Weights of a small transformer language model: 8019 steps.
MLP neurons of a small language model. Each row is named by its layer, matrix (up: input weights) and neuron, and shows model dimensions 272-463. Each number is 128 + 32 x the weight over its row's rms, rounded and kept within 0 to 255. Numbers have three digits each.
A block is one neuron, or neurons of one layer that tend to fire together. After each block is what it responds to, as a language model described it from the Wikipedia text at the highest values.

L7.up2775:135132120056150066142151062164134143093189179160142094168178113055104154131106114113131167094084091138154126125064183113153149113180103123127152111101165133129146120131158104217145148077112111173082215104084106127146126095118115144130078114130149147133114162112135101106105165125071110090171153157116108122087121049145081172131143033146135107163127150153122129060126158149147104132169156097157118110108095086176116155059119158173122178080157112130112161139203167082155116159153124107138146138066115098158104123150087215133174143077129139141066145113187108137080130188102151192
Responds to: Line breaks closing one item in a dash-bulleted list (personnel, filmographies, year lists), table pipe separators, and quantity words before "of" (a member of, thousands of).

L2.up606:205100156128107069146136055112177148142110108092081129143164114145142074109117129129075164124127094143131151140115148111149097150156075126130067117127041113130105117163185123133118112110109128149090129143074099180132155131155143179125138104152089090123091170149115129138120103165078100158125116111059094153104160154156132129162113104164149093129120082184097120117092105107196171137089138102114156188116097110122088111109096122167124164103094116135104184115120158067090114129142098125147117110037147124148133121146106105108128138093174150123105199121106137150145103150123166098
L2.up975:167160132149115126191138126177143146170117174112079170126187120130107132170149162114076135076140076175098075134097105079147105119140094124124141149139207134217102177055087133130173095078166145089144111151118120115149125144091120178106088126082141113071061177148173095206158140137100131114127119096061062196167155113120137129141146137135103139129155150129125118132142113135130101108136154089163135084134092174182172143102104137116165202115093127133108149147156117122122091186093124136152155104149120132083129129149199162145133134121196145044094139114105124162130159157147100163
L2.up1021:141137130108170118137143101123111133066168099096098175114129089062121133095129116086127100126167149096111139157171137135130138144038104073150133144133098165154118121117147184063126146151129128128146101160114103110085124101142199110137147134152143069109130156127157137131119146071102103174162118174099204142079123094128096159121128114087118103084191112100128207151078142160134115182152070113123207171123083131141123091065079108166094129109162100142065108090130133174124129151066103118171151130095148110172122100128126152114133171097145101192131080166070117119088164085120110195
L2.up1036:111139070123082153195109093213188139098171134120182093166138140073150105154135155117110222150050081117195110162187112127169140067150083077109119120070147105124097087158031113183142113130116138138137100174067049105118125107132118111124113106107117135150117102144112117151119106136114213152126149113138137059112120089140141109185135139136121116117148119077114050096114126146163102105164132166167149096156159161163133124154117162196125121156110103078159133125135080109163145061166211125092093177163112121113108148114183117146093129090150161127140140108104069121101169151131131106
L2.up1134:180149143122156109081083147142134117115125087131096153145125082168123126129152157114049139168165164137147180083185135106162096121119126162147143121072177106135143130146122128167131107163089170099127186133139115118131108088136123133114137255119097135109153108126093111217164131088102151128119104147085144120136122134115207138133123142084118128089143089089156145132149072179153092140175140119162147188132091155072101105110131132154154130091098125078076145133112165132133111103075090101085102088188125108113132167151164134106153144096110119089106185170107046106099117137138117112
L2.up1485:123117109078082109184128132149151149098114130083105125174110126143118132099109153115152182068083154152120123149140109173159125078121083121164167105082132123140152138150141140150153164071083172143156098105099095195139122088144084089117059156131163130109114088082126126149083135171171086134132133112074099113183110136117104150128124120130150141096182122086137101052090148140137120045184037052148149120176141168144160108103106119148162171147117119108167044186103171068160123105131088152115145060134130137113185141144163152138053116172065127101085119148073083156159148116094143115
L2.up1635:102172149153119177127156070142140081080114093074070096124099160098098154102131195113124085118105074116066135124164164123127036103111097143114163136076084155132148078153142139151130081129085127125101160119132141138157196106134160166130113098143162197088087132203104076099181143176096147137122172141106124147156108145128165127127177096126100109122159096148130147086056208099141103076107109123100081205129076094123160128114184192094083125174098128133072157201159131141083153106106217086080140094052208133150103138110157125161164115107144129144121135135132082159112172117091158140
L2.up1650:180084105099076132133119113125144164090130106074067131136163125081045077129109118048118136101130107125096176105155150078141073134121096125196132082131161140121109065107127090147103065117158124174117127213114100174141094093111142115109194166087143130107122111176161087131144103212168126128135136122060126124141128083107192143123091133150112112154081100119086133096106120140145103104195104115189104138120092159179143154100140199140154205129095147101092090119097098128080045127092180117097088105104142135100112101117149156124129137067094115078104172095109156117052080097092099129
L2.up1679:175063092120110126124119116148137164100097156163129113205153122160110156149074119050125151087139127105177148105103133155125076096108101066160137070137126132123123169125143128111169127123147170107158136075099143142136128117122135161131136106011125142070108118119123126105192054104106098114210165123063102097103126119107147179101112124149115098154108140130141116153130130131114100083151131117139174104088120121112073157119152112124193097070104165167069091042092139121139124160044075088120157123178100137138108148202153157137124147132084132147131120124135090126117099182078116153
L2.up1743:111174083145126135052184089174122141125162110093149150152121120117151098119112154138113190067109135090114097090143124092079106146083197113132140059186090088163192114124081035132065066113087106149173118138096111158123207143149052145132134159118121134094079080145134092124152130150154101114201141101123116128108145075131116106093115111129160128127152142077113125107076142119103152071193093133149160136139146147134085146109147207111144223152121134100095136160126129121159072131101152068078147123116182123129133121169133158128120143142138160157134177112106119120128203148087157176
L2.up1842:133148123099149186160197077122142101132177153044059172093090172157115125114160129061150132140064102094124091183185126167167110051139146125144130239128128157083105129086164126119108093094103117127140138153086104136171137091132136090098131074157129117163129140169111138101067079186184113145129130177087098133121151160110157123084093136187142131066136155198110058109128116116118091113131157178146144096155117173144167104127101132145109125105130114081112133097110138184111107081112188125097095095128106111108179134143148128168132170093098163146134123078107131091054130079096123122
L2.up2022:141111132151106146221122141157128121128161094133108052139141126162082064075136131095178124152111194087180085126146148130177148136151081103180057147122096157165177091128124091068073099162139172142158151128073088123113098076148151100136107107087175120117142099166115089168150117124150140178102071100093142098075135135153179155170118129134151119147119135096159085117101112131189118153137123141176117107128128210114131095127183112172108116115138118102194108141143125196134176121117125151063183152143227150094090096153163152135143135194134148144093094087132173107096219161107135137
L2.up2131:149141105097144161124176122164140121116144139151098159178154108132122091148183146096104160114113201111133091181173108068162173127126061127160110155169175105148122141046144133080162158076128161093167131201114113129181119156133140143100112129163134109092066191102080088138168113147110103122081115111119144179157084113169137107154121068125189104136165173155136150114132107100047068079127134134152147076171126139090138084080116079157135136083116142131053154088171138162165147077131066147154197102120164109142113155122130059134112164098155106136143158154088106133083112112078116133
L2.up2391:124110111161162197131137101135169099116116157144106134082112156078162118138104179113172147171118157132163112091114116121209083139140116099152128070163097168089123113159156111089074135162106143181088060127126122184129082143088174130119170095094134153130079135110156082108132103165099124084137103115084157077117147147151221123169162128176111055108124162145155131146142132172124232111161103122184159031158109199169103148142126117138110125111125148131131091164173066142159144134091103168160150159114150132183121113090173099127169127148104103202195165119169178156064102121127138123
L2.up2479:177098123065100123144128071145120130091167155126145156157159073085090139087068176114119131170098095084124109058156084125137087189098121155100070127104125119105161120154110129127111188059092166115185126121065100105116151154174156221121170071056146103133142102176101069166110120112089145178125130107126090165110102180109188165146149111109131116135144107156147130153102164047111116152123126113117098099064066101140164123162139166148096130141097088079135152120118107074147143086116126066079153096100094106124112099148135106144165119129183152104138131147134125093051132123074132163
L2.up2535:174159077111098204138131169144134110136191140099059081187097108067153124149156165126110171106124104105111144114224086148190106105095132135195103121097181113114128103085068132160155110139095081107146150129101085107138134123151121130138150108127164123095089105131096091140150128132136131181128098131086085058077157139144132081104126093112142120095152129132180132119175156108154093133157116135175108080107109185118122094107099148134141168074101124111150132113102120122120130140082072166114146127083128094166108134101134133104092144155149129145119191124134089155100188085121097154
Responds to: The space token just before a year or day number, usually after a month name or "in" (April 1885, born 5 January), plus modifiers like last, own, only, same.

L2.up206:191093090190100147088081172122110129136136162094145164146128152142136115118108173109133120136110103110131084140125120158104124067124126094166150080131140175103112110107119119056147061145128135112149181079092130161105098118147107153139182135107102074116151110092127152156154117098118119111146096174103062079121093137132128090117168095108123132171190160170085068122149131098109111128152152160162140142100083142185115113099135101098079105149148125136156223157112084138109161096128080110120134207108164163110145162193139192165129115188158096194088183153136135139118143109111136173
L2.up327:116081143155157189159188111118119181133123123124106148141159137153130113158053134182145153131060127140065130163113129117132113067121133144110165125128132128099116073059074127092096161163121006116172054054163085157110132103131076092110148090139139066076147077154104106131148124110135121109140140128130087106171192071171160130144107099101110155125094098111130104104119136105099148108134098109079154115133173125127100103071132137109132123116082100103119115160139103135075143134104166158107130164071138179181110096147122132132146133149091143089139153075142153156118163117082125110
L2.up346:116119139088164160122102146105092165093149159071127173118139186159205123135107118162137140104128175135187118102117157147100134068173139141188157143108095121185125139131110062160129127143143125111081097120118062107119128085168138100169079138109115131122144120072122111167114113127116173118130116152094140110072107126150114125150113087187108095113134102101155105094140133151133149120101111125173080069179143116118163148130110132123094121106121095077179147144205124089171103090101112117153168145096146182122129129088092192172138130070125139160149153138094092138122182132141174131
L2.up365:106113131127113141144206151119083155126109078129087139139141150181142135114108195086129099108057177132061173095107141098106157159167106130134147130077080183129120176137156124097082121089140124118117096082081175120107128106107048111106067105077105145137103110104121148115065079110152131129102203088119131135105183170108054193132143141147135096112136081106107135174109101169127136101055079138141119100195161171214142124096155135139095054143125113166186147115122145127152174091095141103086122168079107129180103123185116181129130108122111107127085133134094132150125084089129150168
L2.up368:140112169093227135122101106124140178130133137107110147175166150106160163105069126095173129162170136130124122130112166128136100116128100132161153119129121096141121103136104081111111121116146146127097120099125077105164085116135128164093167104127131179141191111126131075150123109089095121170152115114063171173100123087198134131135131137136103072203136017161112172098122127141124189122145136125132121133111104116118132120073123101103075178130141169179055095120179116071088118125094120116065103159103195156151120098151126101133124146085136127185165122121138166141135117134126132128
L2.up540:083095111127155090166112121133168112109136115152126149124093077123146084142119143118080166167107156108112135012139134140127099161130158153106160174159110132115105079117118134157084116065141127117057166083119066136071116100124132071118104148158103186155138084158110162115175118113139125077140179105105136103117105134155168140127104143113137123106106106104073138149118154186204106095150155108105097077107128145138180092137119084144139141118173108135129115116177121113154163072148135085112132208101144107131155103143127107121125126147139139166089104114098108135123141105119148144
L2.up661:084104108176104227073106168117140138148068137158122169104101089117132101092070163139120144107095162155114129129142098174140094100135084135125100129113143187045124143120154104082111093099119155143078174056093159085130153102080128161069138110136124081134116155157142118140124074147113116100098115130107101081108157046060102089098171084106172099123200107072113101163152150148129098082163106182161173165127117188128110100077173122135176111126098135132095156062150125126122094111097143149191165135149142119169097129136099170152074175100127162142117163160112217147059107070132143159
L2.up1075:113121122071150101083147122109101114132125100162103124127162137118085142121103093161127104144081147109109115091120157145125112099096152089138154074158167154130178198129048170143146118091112099126139139111131146125169140119090156108151123101142127151124126179094121123147106136153149124109194205156118098111039119079115054152104096139104124080164150087140124123118134134108124120118083145125088100101076140124135164197138096117166180139181064139138060130128122138133114151152114103122152129192105138100093175094140106125089114159101123083144168069125148087096139145036097120133
L2.up1513:138153097141109149160115097137176110121085143088116136105154151128117166151108151100138141114135130141146147093116145103161058129124158082161085136118174135130146115153080152163132113174185110127224091116145163208148122143095131122115130156057131142121108105207135144156164117130196108127121177130169124130095169142096093111162121119125146130163124117110094178086150181073097159098123098153137113137118117160084164187122151150108174110147101140107126198139187050134127152161122101131148189132108071149179103143140101186166151100123095182110136148098136077103130144115164173109
L2.up2104:132056141100077111117143128157144140091086119170127088113131145150089110133119126113113190093062151128131140144176140079123078120159107085190195168167117163143138133151109131183114134080101146086092140113137084185115176146161095118104101128143109109188092114170198183176127147228112156119141141120102093114158169146136062118107140081069140077184123077103110045150133121113147181148137102140140109108117166178184161118056132032113146097173092135072120163104212159131128076152130184132090141133132115147090137089132163129154159090090134132137175192093122163093110170125083132135
L2.up2209:094104101140162106075192163140061085144183174170144156147152157151064073091131156164156175115083134110136142123106145127106145107107117098194157126137120102156192169080092128137093142119129152124087075098104144184164120111114117078196087138102153144106101109144169139157099136100179107139128182119127104144125124146059095119102080161121142131114134125109150068100104167077114116118126142185184103132089101108148145127171127094107195120179162101083073115151111091147116076150115145050148110149118186166113134148137157113106140109125143059149142149111102106106067157159108129135
L2.up2320:013133123121170172157104116156061146126119181164121171116158079155101160150132113156085122168144114158120116139111165070107130119146167169138150178163145103148142173130122131143132074129136162132118134086142123107114129144161084109135194176174118176117102119132145113105120098107149139096202152112130115132196080127177146213122120141080150074112156147156131102115144113095094156154144135123122126145104157120088170141149114101170178151141140079144106134145121038136139120138074110149163133137113134115158160126121117131202146140141135164101215153139114098147119098130134149097
L2.up2468:111141121144059175144089135133075087055114155129126149097150122092117110129097111043063099123101066120122134147163142108099099104095112085094125156120174156100128194152095094113121125153116178143147122138148191106155109103147126110139160149105149165051141102097103152146110091137175130121169130171077114144107112119160097161130127038095162184110139142179181081137115149108092097120156132177109093128135138151088163100150127133121116103116103104140163166109171109086081100095112109141106104127094114220090116116119159137144091140096142162150101127099111148153127176197129170155
L2.up2670:098122096167140144109057128116115136147120117147132154102154157121083144149104133126104139116126114116135146123188162161147090099131105137149139107111136127111114182175111128092149086146158093146110164157118089117090106117141092130112100156099081127108164151085125109118173134129153183111203097164122114187093160092148080151133122109131193103159179111089088075126111132181118139094074157158185103116146192160128143116105124105132132121142149137125117136089185097083149118117090195131174123144153115122173084157133152130149074110054154072170112047166161149117067125088130116155
L2.up2755:062127135087171147143069151151090090129167171113069105153140126159088125147083132151141154149108117181141111080060123095080121120086150156132144103140118082099073111097170128138132102098157149139144164150090091106187155112116065138141114127107108124088098090156131119156055126100161095157170123190122149142173131125136127159135182130153108138138140155200097119162123089113149158079168139093076111126102125144128194138130169107151100084147136085144066116127148081134113131124119125080113127158119132139141068027152152094173155146165121199109081114123136143113081151112128117099
L2.up2847:142130141147067098135135105134109081118108174110151150140153119115168117125105145180097155145102107125059088139179171084126071052136083122119144116121165145101086098088092115191159126113118183117112154082135105145085163111121108116098125095106126083164111099148097161231127150183148131164184118103108128157119164123149140101144137080106106080112198117112166126112107174187091159149092072141097098124116099164108153143139165111137143141139118114129145113093149080104123136117143117097101148113113143128118122091132161115153081096123166117130165208154137171126145229119143149183
Responds to: Blank or space tokens just after a pipe in wiki tables, sitting before a numeric value, e.g. Total votes | | 210,…, Registered voters | 2,81….

L7.up909:103163073151151188174173117135117086118149147161175106129129150080131128069167110132117190126037134120134139159110162131149122110114098122151094082168120123188132105062152109126127166090116146133112119095130157059092138130097074118156117083115107120105129073157148120169116097150138118084192166189136109215061187132102065120128134112130119157187191123094139081080112112101164164125141124141103099145123131173160158123064129075189082169096110136137107084077178115145139146077168140127117121158090092115182140138098170184134138134131111076145219094105144058157072137145117165174
Responds to: Mostly cell contents right after a pipe in wiki tables (numbers, percentages, blank cells), plus sentence-initial "It" referring back to the previous subject.

L11.up331:123174129085124183121092092128158123130094141168124145116163157124157174132150132135098123122118147166078118124107102127121171122152098112132086072132101114163127075119147164139148167123068139106140142059130127100164095097145088151132083126143131144107134136110091099177124087076182123128133149155088040171137132100132124180168174062141133094152149124100157140124104105116173139180110086099174162162131114122137157145128162089177107069166134104076116156157145097059103146130095140103090144150066134085154069108210141103159128090156143179134152195159054159179066150155104125149
L11.up966:220128112095145147134112102147132059120122073164096161138202092078101120125147213103099131158144123085117122119167173095144101074143125128157097134174119178139145113171068135138118153094090135122140141076145108123122129121164071103102098078092109099146140133102110113132091086173139088111135150116152048126145111132139143102122121108222144156115206139092119091119143109119143076115088100162158136126086105144150168139121175079118089120169098104112132101096123116132161146079099118176097108106125117134126121135142133137161112090136136151181192142145118089148159099082138164120
L11.up1367:152163111140133157152095114142109142104134118132111119149152122130104105094153122130116156182081186182121128117167129115160081130129150122159189107126192137168094149162126135131148130164163150117147129083114106180140181095115079120185093157101120149133128097084192152119114092101142123104181142177112084076119122103095155156091126106116190104133148178160108095141110151159141125162136103136126148177086098191115146146088161097159108118177095149057119137160145066129164115143118129073210110165137101190174104115174142134139106100107084112181112113186157089129129133173128138200
L11.up2357:128158146114166186059132130117142133120121136147089128166167149147119166155121128073132149111155123137113067136137132069122080120185151124132131191186185159155167114108139141160150148118096087166164114086138119159067161075101096155147093143137116148147161152134111095143100078094135160185175143147139056166195110192201121080140144126142157113157132211121150116100183055092147187098103146136073146136096134163161122098185176120144148117186106049137129149179120099144218106165102147075159097183169093081108107128100189150130122101135124103140206184112063076109140170119149104129
Responds to: The bare space token just before a digit, strongest for day numbers after month names (April 18), also quantities (nearly 2,000) and table cells.

L11.up227:111115103103129040168138056127095093126125158178169158156104102078141123113069141141152135145119064137165157094102191187108167110113104112141120161157128103094131113114118071086153136097150152147123165104127089111133103122129115085093180106101130136106094123172102178208106115139150188119080091190106089075080106160157130128142131062121162117106174154208141163092154118157171135068114146171134123144126075106170155113166155078101090100144149092109100169085141140076120104125094128119169115230107136126109082145164200149128085143110073114123174158138071169095107121095110174139
L11.up632:058178057149073115127163085160118153121136107182137110121168131077127097110081146102122109171103108118142113062147106130131135095113115164091139084176157148119151137060138168083103132085126157094111061160129112184063137092119112114136132083055120156135170091060147076122150105137109128116121166112145132113150161097167103155164114139078119093117123078171196099041099114122110104116103124096163126135138144123124185121106139059116101179126103100122123162198161097065153055098117123082212183162144081152127075168171174137159119148201160137183129114167102157155102135100139199144
L11.up2586:095127146093115081133160079113114137154094118161099117160120130081112118110076104128167060157123087115146114061116156128114130085182157141174161168162097175164123123102190110105134102095101187115100167080107097105093148180169111098134184121139123138143092166086118125152070182105127146134125086130085147194096144193120209158099136133151120078142110114135104105138158133159131106131079142151129160135137101141140197060086161161184128165106206134111107142093126110099076088085111150148138130205191114116101142145185139139149126118100113123151191183103166091109116096133185136218
L11.up2686:093176151147151165134080100170128152085130099084113129089129123123097108111094159139090117123116071146117148135166161183115117158128108108140195131143178165188086160156117146095137146145126110140105197142126037125145123132135080086133135101105105119128139081194121146153119134138182181168118067122161124130153104187116049145197096068161116100141147144127107113110123160187189119112091079104097075116119151115165199091120159177176145157151110107131137152096138069177106129119082157124192128238105086161100087139165111102172097141129121174165137133138106074151102104118105114117
Responds to: The first tokens of four-digit years in dates and parentheses: the space before 1856 or 1932, or the 0 in 2010, 2012.

L11.up667:104123139122156100156138091141063127115204151133137127090147158114141060071108105114072157191151130079150108058127119166105124154089182075157171114159147140148100124090156126099118080105071152062097063135093116157104171104143132157096133119087109127158106143156146146204062134140165157135187173155081133134096138163096132144095209130122151083093132182167150126120148145115085110129105119093147162098167124151110153131146175128195118151150122135114170165070144169046154157081116069157147077108187127109121134084167117118095129174184149177160159171158149144161138115053098181206
L11.up749:160119078129087196166109111167173106144144139137133159157137130149125116088112185141115110198045114061131124104148201158126112127144175128142202111138150129149102141114121142099168139148088116159086112100123078108105098161138053109120156140155116116141118103150083114214101107095170138121108154167133079134093135160102115113163166071157183064117128144114114092083141156068178157139132108147216207132153129132108157130113165096161093089189150108142158154123181131184130148154059153106177154107082188193129108130109100086141127146149168142133093115178134115172093141126071161127
L11.up1160:151179073087166114140087124133184146064133116110083116104072103106113080124085132184131154152097132083141149132112151160175095163091119135164182141158127140134107132151123096119100190097143115135099117079185100078081101168111122135111157081124144119153120098149072099138074106144188173139114057117131056161143080134133136113162147123125171107141153107155139188106154114100192128121051118088139132153171119135196160135078170124123124062099118122129158151139189124097057134096118135114140127165118174160134155128176057133120110183119120161144088117153166153164079167096027150087
L11.up2146:114150113156153146129166155115183125131130190146091083160142117171107083118109143110098152202087188101142147087154113139156155166102172151153098139095176141178194146172101123122205139175160107125160115083132122105121145122168104108139151111102202164019086119176098105139109171166118166093146144119108120168154063132113129104100071153149137189103185196147134075089118161122120199143104101101153117127153139165180198163118138096198153139133090128115132098102156078124118141136100121083143142153141100152151124192109094127123128131113113166097159104150156094141084121132168231178
Responds to: The space token just before a four-digit year, after in, from, a month, a day-comma, or a table bar, e.g. in 2000, February 6, 1998.